Part of a small language model's weights: vocabulary 32000, biases.
MLP neurons of a small language model. Each row is named by its layer, matrix (up: input weights) and neuron, and shows model dimensions 341-511. Each number is 500 + 25 x the weight over its row's rms, rounded and kept within 0 to 999. Numbers have three digits each.
A block is one neuron, or neurons of one layer that tend to fire together. Before each block is what it responds to, as a language model described it from the Wikipedia text at the highest values.

Responds to: Abstract noun endings
L2.up690:506500506483512489474499473512518488471513529512459476473487475534446499490475509557531512502499542483446466503500479509545501486449513518487501521456493516461536477478514504500490498511523484548466524486492470508482496493541491505502467479516475488504483493491499485498477527557489504459467583491519513478478489487510469504517559477496500493543548492517500511475526579480510471491511490471489496518532535482482503506476463490514568498473514475492479461499514502519495481519517498508519513482487450497499483524494

Responds to: Plural count nouns
L3.up40:482503486495498518512515477497475501483475523518507484501535468498499512509444539520507489513509492504496482546497561474488476510443502502518508540462496536524541537460492455497487482465559498521486492546514490454473529450496442497563496484488507489481529505496490466504523535542534530481485537545514502500524473500483482507494533491507510494498513494497462507491530492499487500468490497510494446483485513514520507501472528486501472506484506493528489465496493478515456483505522425493475521477508434520530503521491
L3.up195:480485480533536514501528522545483487508512502526537507537487520491497476470530472489512495474514537498443514505477517545545505482494502537534523484514491498501516522481510507501519502480502478500450501489473544515510494481496482462530508502494497492555521511527499500501503508511536516445511447485521494513494458524500517508473498475495492524493470504520497507473498490498497487493538455529466484506522514476496484514445511449510524508486509495484500454489490486508518517479481478535497489502492489456521502433484
L3.up1176:468523519480472519519476509500477520457486530509524510478507496503508507480453520489503479520537507491477501506488530486499528484454510519503503519494526460526499528500510493487449475476513519506508522521518485470540505471537465472510486484514534513508491514493497482516516516540549535462477548525509495478540467485430479501483574483477509532502488472532486537497568532489517515491497554458506464527514503483499475496474512446484444513495504462506510527486489483476475482536522463496501499487503476504521515505525
L3.up1268:512513516517496475497456554517534544518489503468494506514518503533471493496520493489558443502501508547478471475504501521570506523509466535577473518465488472494502469515514471515505489488530429476503507514507452509506476487484477515483481466509489523513505490468514470495522495506569495526485540516461496497504528545494502491528488457471472524504538458512476513482537521511476468496488480494497481512481505500504533440508504544490482520532514466490488519515510464504504553501496483490418506467497468496480468498461
L3.up1275:496514513489545481487490519470531518530502514583517504499551498527500458506434515519520521496472515461470504526491545485502513474441501554513519520495545499433463511486506459525507501488514504482486467535524504509420538482543519520528458493519500531518481521498531501473526513582543509498495522513527511528515465477480514498492534485483496489467509509492497496507522567498482511470505483526491520528500477442466472508509519447566460506512492510487456510474465493481484479505573493458501523462501504495516545501488
L3.up1774:490525501484491516481482500478480553466480503527505464493505500496500532446461491501505526495493528498504489513502555508492528496436474521521498528485525500505502523489500449465472499525518505504538483536492499484494514437495504499539504501493502500509475507510508481527505499565553545469489545553521478468540469491458464520477541496495476527474523468527513533504525545521508523482518551463484487500507489487492462509485538484526479547491479468514524530482505457487521503530555442485512506505503476487516537482483
L3.up1869:500523481508426525550512471463493516486493507539504510509499533476488498481435456486497488509526466485524499521464497511516508495498491496494508459504524515513451480527492474500492531476502507499480494491483532514498511492469488523535528544506476486535469455515464498505500475502553588506484551583514508523485479502480482492541503520474500529515525446496471501533486505506489525530508489494496501495524571516505519500495482529494462451495488461490530518485491467552487481537501475511471520508489478492510491518538
L3.up1907:500494493498489538518491500520506510439508493481449493460514480469563533475488512498522470502487526539521507521458515481503528491426509514503507509507520505506486517515507503492455486492500501504494478530511499473531494495530451529544545520530526452525480516497478526512522473544549515449535536505457504510487500522466485506495536465533491538506512475504476547490521529492463471473428487467508495533505514455494524498464482476502486532501530508515538525493492496512466511523476479494488545525506493486495517505532

Responds to: Markup line closers
L13.up153:556485529513467482469497492449520483528429497506483512555482485501508520478515466524483526512483506489522513520487513499495516527471461485471503509486509507502500506519494501493535474507522516457509502511511487476471566485509526518488494502485506491526493555483525501505530470466510474482507508498491521514521499501454481522545482509518498502510487429509522494499493501490512505542528510495497530499540469504494529511519509497458495501509442499527496481501462473494505541487485495462453477507490484513529503526465
L13.up434:458505510502481460565494503498501534478492521482512488497494504472488494535489536458516480539549470497506497544502512494514529494516404486474488503483515513533497531485461523460416499523453475474519530507490518509528523483486507483500522530517480490476537532466483530475475530493488526497533480501511546515495500500506505523497500494468506511535500517504497511476499502508537541484499477493512461525466470502489510508557495519489459534447501516512500569524463488467456468530501474506563568498485480496537527522503
L13.up722:534490501550508467502478480470548522471473494502489487505522472501531511478518514512483525505489523477505453522476548511488468476490484479536481520544525490528509502493478534500475488478491463473479512492548489486477514494519487546482497523502507481500533486497505516488575540492507507544514547479505533524449491490450493490513483498481494494494487540427503504488517479464519476521504476539489506493489500491477476464523489496494495507508491505492488535494509482490507485509497501476540516428496465497489498532458
L13.up865:460523530456501509476481541526512511547525561505468517501534567478486507485518516477505503575514489522498474506517512512479488520486478479476508536504499550452504546505498472525501501505520493478527507489483488495547531447460509483507550527526509504500532497506498455478525470548488502484532485467522493479491530538463513507522488496499476457492514543453501508474477507518482484490510486526500490480501482463437483514524551497445519512502488527525508504467467517479495491503523478467473510516483467533541548516483
L13.up924:498495582505489499522477513507502522473522518518506491500518477513511500513511506515520534524508551470500500516473526502547522545503466431502497535456480475467492528517549508513518469483485465446521515522495495503490538488480492551537463539525499519512558518506498547467505509528544475515531523482498489503440523455475514519515511510481466495503535451466536478487467503495482498504481488490499506522489457489472510486514486497474524480511469552549479507509445476479483478454508489513519521479478490522545497525465
L13.up1263:500506492489545527529477487510520486523478506495480506519510478491543496528537498488476547523500519502488498525505477526523504478487510466466496485479519507518510503467520506486518480494480527492462521509540490503495563463535497518511490503547473511516512489491525499470447525459505480493502551507475537516536483550456464506495499474490490462532471519481521513539539498494510478530477510494498536522515482482518488494500476508504471546409482506537529534473495471498531501540478514499509558461513486480504456517451
L13.up1760:511481519492480503514461486511478514501498490462465503467497517497506494495483546509492510483529499451496515505520502513565493518467454500509446500445556467508526470527518515512498488499538546495493484445470506491456473483491522477490477467536522506523524515506489511491504467513480507479532504448472474504461470483487508587496503512498496481513526469492547478435473502495538513497507501502490530465488466479496447491508474505466484536530525496558490494517467469540485474530482493549508544541474468548540492522482
L13.up1876:469497497464473516514508544500533511487498470516527486463526496531494514528493520514520470566512475458502538511517493495540484501471480541473511502517501537500521487473477500506463507476504496505480475485499505519476491538488492503505496518520503463535489477508522512486495515527522480564535508418457490497503498487494468570528490492539489467530499499491468492510456485506507505528517505498512472455500437476494493446514455515496469550466502471460421556473470465454514542471522513513480520476489492480538496509516

Responds to: Connectives before object phrases
L13.up73:508496476483496524535522502470476458465502536514505501527498529506478498503474487451504535495513523470476431569463485540480505517516487528495513512568536518506503497500506535555504517507529535507497516519531470495526507513487512542531522485467479493483505527485515475498529469492491476529492543487513467476527477491483503487520494483507507478503585482523532509438467532523484536502489506547510480500472498485498466507483481481487517538490512515462480526470506484532483538460465529488523509507546446495476543504509
L13.up374:491490539494482537523494445467492509489479557522512502514508477483509490497458515481511531529470516505506518461534475516493498461489478506488516485487434582483472428555505506518470478466540505487502505518496544506503521511493469535525526512506500502526472510456483508458497493456458488503583533494474520490501491531483460494533515489500477543497557473505506500479497527479514517479523487513562480473506450485474506491477526509471496521518482526494499476491453491526453543509532484500483492466482506502450545510496
L13.up808:517492491486530520510545457507520514493485495484501524454507519497516510477480479492515498444513544501502501541511520536539508528501540511492535502527475518495479480503486490479528515513526511519534512488494491521499558470533518533534547487543490521487522500431427506449540532559528495522501499451494465514513493465491487488541514457491508547488508458508500528458473448518520530515511514481477522493507488508493503501479501460487515529532525485451481489498504519487516520484470501495489558523467494546473505506470
L13.up1209:535545517523502566466528517495505475475513520522460506511503460514519491533492486498477481491521492482509490506472505508488468486509459454503547508496548491549514495500465473505525508525538518511491482476481470505521509497526486511541488488516512509474511525478532519527504512520484494520509459490507499548593449465531516502540501510464542496480493494509480477481463444472445558471504467485485497526476533526522511507525443532464495538473508502486487488488457483512522515515532523520534493488490499524511496506474
L13.up1252:469500529475530493483522505464479464489513510551496467526538519477454504527473504527490480528507491458495473489533476455481520466478431498565509492504463515522494506563495494525509484479489510505459500497510487492502511517478513516538522493512491509510512553474486536507486522478493498526487536506501516523506505488473494505518509472497475482510506424519504505485482526478484513507475527468516474494506509517467448528479485525513470489503469443498461472491501505541533533528489464517493468406518468479459534547491
L13.up1307:483462484496499524523527456531529485505519502502488533501491526535499498489449555484505523515520497499509470493480498451496450492465481507506491515477508558487471529513479536492505427496516514491493525484549520508509521516525512478478473503514483491516544521472505504491475490510508505529518547496512501503477460492483502470523491527506492499520480492530475494439502508502454488492574497566494513531484462478518498492483469500472487536516477501517493512485494469527484490514492530491530502529514491478490487437503
L13.up1501:510502470491506466503514517517513503493468528495524506531478503484508508532463483549497505522492502471508484539505502522490530491487439488514485483462502486499525504489497512532517528485482555499508492501515480524506510520497481498505487505502495463505509490518537543504544534517516488493502512478497528542490479486546474510543515551523520439535527513523527463490465515494488519513527521502497503489531517496513459470496493501486535535508469503486483497511449517494451507500504528515489513471504445499494492494484
L13.up1798:474443505475453469505512578533527486499502543482506489486475494523502490493502489504484483478544475466483512532507484499528464488491502507492507526437465496540507515512478503519508508505545518494459506480531521507507493487533498557501522465518505433504423538523523494505525502488501512512499568480505498547540486465565520505468522467523508526506534487519551550493505510478453538497516503483510488494494504503489437511484508499509548558520496514467508524480461478507502473477506482485508533487525457503500483492482

Responds to: Military ranks and occupations
L2.up1879:505491457481467503491488482501507498509482493500482495496527502506478487464485492526494501533472487489520453486488511490506511495485474531491546504483502498473501476505489500503457510495568495486520483501532497458485500503528460499500462515523508533540522496471518487481496537510532514527486522504509500474478456514463513501512512447509513491519570470471476503474516489497483497510479528549552491558488498505473510481514514502528512530481505534451481489454500528513517530511511502464516511444487497507511562509466

Responds to: Head-noun endings
L13.up503:525486480516496459494484510477493513492482506544476450484494471488513514485469511581500474515490540486520495535493495502500475417530452522494488494503487497461505530497474516499488522521508477495536495553475502487433522494512488499505492469528481448480494486484520498484498522528491518521528547513499507495513498491535507536528504491539500540492519455526526467465487533497520498488491483483536459471526549477555490454507514460539541565461521497482479496489508503515521472511506520488520508473488543487498506463467
L13.up790:515529465474513474463513489493522541474504517515505487508468527490512507472515507506521522513521508508519505511474532489514553458492494520487521495522487481520536549485512493483491499542469507489479505518497504514492547474484493525522500499497521447568455498534521491527535485556554524483525541494525514477486433514440484492534518472465493524457540440513561525468495513508480512487475519459495489495477477489495455497489502478523506505548476452493549525452493482461502463561479460486525529492495459502499514498519
L13.up1081:480470511489465499502510495542506466472518483526476494488531498482457489454517494572496456517513474486519460493458495475522509476487471488498463507489527479488501503529488512465456470500490521494496494492522518472523529514512502478517497496523506494502505525504530504477561491491505509483459487524497510518498476496491493494478469467480520525536510496495512491469456497505486511459501514507499499525513492501525483456503496524538450518477505525528508477499490512456542494527547506489524497473461469505524452506498
L13.up1176:475464494465524467476491516492506465484497465493457495509536461493413502527482481501462496512524472466479476487477507514514469494475471480497515475485500476458541517525495478508456522541462509513514466485539507492525500486504527508457507505516459486496473513501501491488528519524539505460507508481519561484502515483472503511479520535492495565492525472545505455543505460498504505488537501508501473498523492502538494500541480486499491534491521543541498540499476558459524515477544497558474524494471493494483525492480
L13.up1259:521497504509467522502544485490500437496449526532550491491520481540499489530527537518464455511532438477472475478500501493510502527548509434559532463503495515510484459582486517519512477480500521464498495531522519520524502492507503470479458470516491523493479544480482542480498509496490522554485490484457505515491498499519536548527474473502537492541530478492492451449486470523514496499503539517499452506478513520511515510469476471474460515489520526505466541523516556441498439520500526495489523499508526523510504517491
L13.up1586:488475501499487451487534466485461537493498504502493497495555490525510535474474494506511530502482524515496471545441535486546488505460501522503494491490491509538481506481503508497516515506498491490505477456476497519475526445473506515552524501476500488492484473535551488477527469504550522508520527519504524498531484486434489542487496507498485482516532460496510546514482511497481444484518507495482479454521578505488466486486521525526507535479527468521476483490503518504516541496506489533518514519509461468505505474510
L13.up1603:447486518514474477482503515523503493481511512492482482439513479518521464502466499545507486516552470516477489482523512464509515496483479508468474514477507538501499503520502495507469465510477487481460512494544501511492560459470495504511503505547498499509498470531519465440497469566479506483469475543596490470502487465483515556489539513517497491511551526535529533507529503486496512475558509491486499498488504505506494504508503502513513500492508505568499506529535507489496499500502477472515488474515526481465489505493
L13.up1870:462456465517509499490499509528533448515566486482522466525551472502481507513496510474468518480568503443463469481499472490552516514469498520528515508488457486454511466533474520519483432524497488494472499493516493517472514505496497490488472489546498485509488518505552504498495507498495532498567547521482461493555526474512517471471518503487464511526521472508513518507526488493530497474536493514483507492464549485496403502457538501506506538447524534476489534515464509492526437520512516504499504438508535521507526482508

Responds to: Wikipedia heading markers
L2.up1449:495494506512497463515537488461520502499509478534492488518489487488503477514515490553505501523535503480498480477558498494528546502481500492498527507515505559506515518553512507519509508460511502412493477496543500535500502492494470527490510508539502489520514494483486495511500502517499510501520511489509498506509475455490483515538519474495522516483514482486516530460485472483481512479500530525511536512468513489485473495498447482523506472452503526499505520512520488485510499472499453551501506500429501487513490504492

Responds to: Wiki section-heading markers
L3.up73:474463455509501526525496442504500491516486539557510486458473419535517490492480506547534506524498530483472506499480533527506512450453508522479483554515514525519540525486521480529530453510502487504461517525530506516528490532479474528494509506536532499513506488493489528512477467497502500447478545497462520466478517522498450529532505516511541513508513523512520524484494533456496467480489498503541502481527516497483468463521486504505514499485539501449476518516515526500543476500521471479491536476485457509483512540473
L3.up399:486499540507482516462489466450488504502494507507482539477539507514488495432494499547474508525483515442486491470510519448527521475488469503504504516474503517510477497494518494553470502474525513493477501503512540530487503497484489496486495496508532513521487499472498523485506516488514493489507538489506518459489521483492429529517507466504553505504511518523480492484524462488524480504498512505510484532498515485465513486495486485487504496503494469464483490504527509496508474505501500493529539491490437488484485474476
L3.up435:481475485496427481516498519545517508527511492475493519502506484503503511502517509490503487506508468508498498529513482450497489544491519496470493508450528484509455442497471509542480504515487510489478458509481488493494523542512493507499464433539535509503459479533483499543488480504564502518534512482523496509508522494493447466490476489503479516489493467496517477551505499526522493506499488481492524511580489498486515498478504492468496500450535503458495510481513465487539489517517475495547535480499516492491455500536
L3.up656:478469490497530489518435525497530523468504532508500480484522514517467503471509529494527510526517581494491492463500512466564486468452477517492442528458479492511538463499515470496489522481485485482472494506531539561486509516494497525495457455499500494501491503492493508465478485487506492475562518499489480522521457515462483510508494506516542510506499522528515493489469546494497438506506516504486526507458504493482458473568469489509499487463524522466483499540533509497495467526505513546494483502495489483500516509492
L3.up696:475490541505497539508502447490493509503523520516520515479488458523463489508485522487471487470530508474477484523487517460533503505465503507500476500481530533522512471481508498518519519465507480505515500511540463494500497518517475545506481484526513466503479544444469476535496485513525487419504513487527517479510482519449474519493497492536524482519520481510512513516524495455511478493524485472511496532493534507465485500509465462551485518477540515497494490478527491477508484506524475515571527502510490549522496520491
L3.up1842:467484522497523464546482486479534503481465523488482500502483485535453497496489520490471529496528493493490496492498559507509486483514494499502499542532521510527477469514524479536510532520535473534510499471527516504491490513514454495481497493529515500508468499499513520476460462526506507482518485512537495482498490483481496531551559524502479564494527486488493513477517541513494475506523490496524489517505497473489444539513469499496529509465474484506466520524508508507521494497518505493512536541507448518509492470470
L3.up1963:471505507507478503494521454524466552497470516494478492491505486511472452496478534498521537557512520459473470471478565448531509484473485523476492519509501524473526535511499472515510500467505496503504523511488464514508474535522505503470508460524547474518515516489466487541498482480487490485502531444532501431522472520513488532516488488508547526525492468504516493520495541491567499468483514508539507498505528481514505476556443481485521504486528538467503495515549491470524486491503482517497476500497508491468489485429
L3.up1974:483515535504516494488511496482483520538474578520453459536506480557500514520513512526512529493497494442482507516460552493510528469491501507543472509508478493483514511521521477490542460507498501506454532493542487532502483496498482422506478498541510477507517526454497504490458475527513484474500502462513473460513497497520447526493520490512503512490536481471502480527504525487502492445521479439543497492505537477512479492457482465516507469474523483486501477543505483516493458513545492514538506538509461522504503458496

Responds to: Nationality adjectives
L3.up47:488515504515484520539518522500484514521439508481494518492484475511516506498489473500448495469486507501505495489529512485534506488486525552484543471458515498520492451519487508519484529502527478476479497509516504466536471496504459514472499493524493511542506500477524439513514482512493529447506537502521506457510497508546495544503515469586492543464524471491508509474511464497512481527508536515532461505525497494489511504433488509486505534497484515513479470474537511574465490443513518516521511470479451494483485490507
L3.up684:457493538487487508493475484483483535523500503483481514495465489503520469486468501499520503488575459507466510500474503475494551497515530487507533527460464524497448515500540468505474517452531513505469519490541506499510468519475469503478519490543494486509482557533482457504521457540528484472485524456536504469505502536448450510509515516536508486481548461509508523473520481477533515523517511539517502517517521480522499469508504472530511491449510483487493502497465464534509473489554491514489507536493521514501467486470
L3.up966:519502508520497494460506478528494495505508509496495516493484501519482541479506482506502508518531493512519493492494502491556485473427495515502495557501501482487451520515498508479505489469501516483471520476549479478507477460516472497508489492533522499511545523460498509482502477500502503459441484483484539497511454511509536518503510476529529486489521527451452461490544462523489499526473502515448453528462499436518516546492474454473482485505499443486500485471538494481500473519525494531549540517503493500498516487484
L3.up1440:467473574488459503491464470501523460512509494488513492519503459476531479482509507502503555469511481511471504489489494478533550492438526507489479533499515520512504494503489505480479494472503501504460493478481503504523476513503419527490509521529510496525491519494517455497529466518538575501530481475470505447488530530489472527505519476503512508454554509489514490504511515479516541454505492466526494486486453498493551477468506489501522481487534495488489488497502491501542464482523485489510493539500492499529525528509
L3.up1600:445504458503484521513496481494491514521487477527510521481513478537453461474469471490496492511544544455479498506468515488506544467435501537510533490485491509501530486537489473492509480479523466482476473517570501477506460483559474498464465512509507518529512501457533497516522521477543537453478522488468529464510463507537510486505528493532523512525500532473514542483515503466437494508513544479496485546473483482500484489497465495520463488492478493493503488495479532483497526496524544521524497505505405539488498489500
L3.up1654:469500528506477520499473464509500498540521512500525518531487485524474504513517501497472511501508473509521506500497512458541511460437509508533485543456429524527502464535456464510496514470546460515468493483543510521483459486528493539490460524546522519497488527536517492515498526534541498477511549478471528460459528557493475494515497492540531507495522495488487451502537518515487490509528512490520496533489494467484511493449520460497488465498491484469454501463485511487507462461575505495551493527503472518502509490505
L3.up1659:491487528490509523530518470508525484520493493505428512517497489501490486491497476533537481499496511494513491529535535546482520532494504498550504508491518524465490496528507458516530436487500427504473532468500506471454476477518493494495500480481511504526470538491505547542506551474510493435483512513500480503504492488507535449511515477507511476572502531431539484502516481491529497467496484468498521523499551466466419490492478498508492496504455482453526487444492538499500552530554494516528493486505495518463508494488
L3.up1687:495540479504493501479499483540531532470481517504525481482517480518522532549493526506490494494480526508510487504506492487496551454463488513513497567487461554519530506499487484520548487461495480487465463533479482473498498500529467528510501508549494503493509517504432508480501485500495547505518524515493496432484490499475520554560510503503478508522498468493492506508482518552471517516542481523537489555469468534487532487479513480520488519512557514505463494501487504478495506482483480442507499511498514455489481491512

Responds to: Military unit terms
L3.up280:520483493536511513521474491503496469496507503553528518497517515501500502481511543483522492459501498465509515558523495434544477540503522515493491504505538518494564475493503452518464472499541492537549513482492464515476520512524494492531482498496515462494526451462459456494460521521506462451493505480518481517503495487467500514546463496485510488525487534455484490505494512540503482482527514509480513502497501493469521491460500515495498533496476490498441493466524535456533552521552496492558501537484503476498500499462
L3.up320:488499483496530533469477480514509491498458526556502479532488529490468510540480492507458497513521491449480517503503477487519514479506479516510522500520498503530475498486525462469543488497500519504498530492555488512490504543542491491538503511533473509526531446468477526490461487501477572497482522482512517441529480501506496565479477441502514507502534457531529504505500519534482515494506485496525490519519526503483436493528446515517481514506522503499445493536478535451508513537507524453476523503508476508544512501502
L3.up683:498493496551499501460503462497494465483511513511502478469553522536460499504484534504489484471491484477509484550477520513532479529522484510469515520496531487470503488474471489500462511523524481507536480512506486543465490523525468492518478487500498488502500465472477462455476485504506509528527523503514472472494465507486506514542485408496473462511496472498480517499476507540483521514539490498490478519504531506505489488477483494517488482493503550494446513460503508463531500501555519493519526505508485485572511493488
L3.up722:466486490506447470507518501486529482493518521475499533495504497482489476453507502488489533538540482495535489505509495502485496498497447519514495502480491509510472492512533508496482492470537509509514515493536505459532545509494506529503478501486504531528558486507537475513474456517481506534501448455468497473530495499510516515509498482512510479515556459507478510524519514510491519482581464438482489485510504528531489500482490516501493501508513507511497530490515522551515494552514525520486474526530498477512515462511
L3.up860:484503463500504510504456516511477496484509505550515506475486472497514494466496517473505484478493477511494490531499482477505515509498461489469518578518503505443517482478512489478543494491542514511489492518488483479537515498518450489515511506482516500512469454491481473504514495499501483557514553485490507463492502541476530501536507456505481520516510490472490458539525519501498433511526463503516461512516510497497510508516521507554535508507512493498510501481508510518513492509527517485482482474503494495495518477489
L3.up1084:443505510486482543485517451477459498501491521526515510502544531526451488495448526501487510485541499428520511535510494487526510492515509532528542473505523520470485485480499486511523514506594477517527488491528506520512485493539497531479485510496473482550501501454475453498449523528545524511525486524491492498541503453519496541521490490513547475529495477498520500520500474492484539498532474518467500534494520488517453461486467503507490538500513509482469513504455546461526472511494503513516479505511454475491553491447
L3.up1472:533511514494530499475513498471496502460508516500459533483468536519468508510466519500493475467484462481519460515499506498555460469507462501480519516486506502478500452530452487486526504500517498509494532475538521470502503558515477499549517503519508500494490482504493499467500498511499569527518552500505499464489484512496485523509490474546504525501526476453499501514472577529512475517479499479521487548502479493491498460514498502518510467526495506481502513496512543466508533491526539494489484517511523461499520503506
L3.up1597:566541473533446519518489539473504509504537495511500521500521502490503493519526525494492542461499487499497487508501521457549462552493481492515509523524504497491493501513481495515457529492557520506516511503509477482472537516531467501517487488521503449507465496509496478468462496507518494493508519499496493490441489518469491493522501493499496504552469472429479488506496496509503507490523468511485516526520561478475532457444508505482534557518479463490495514483520525474515499499538505515524535499507499482490499501490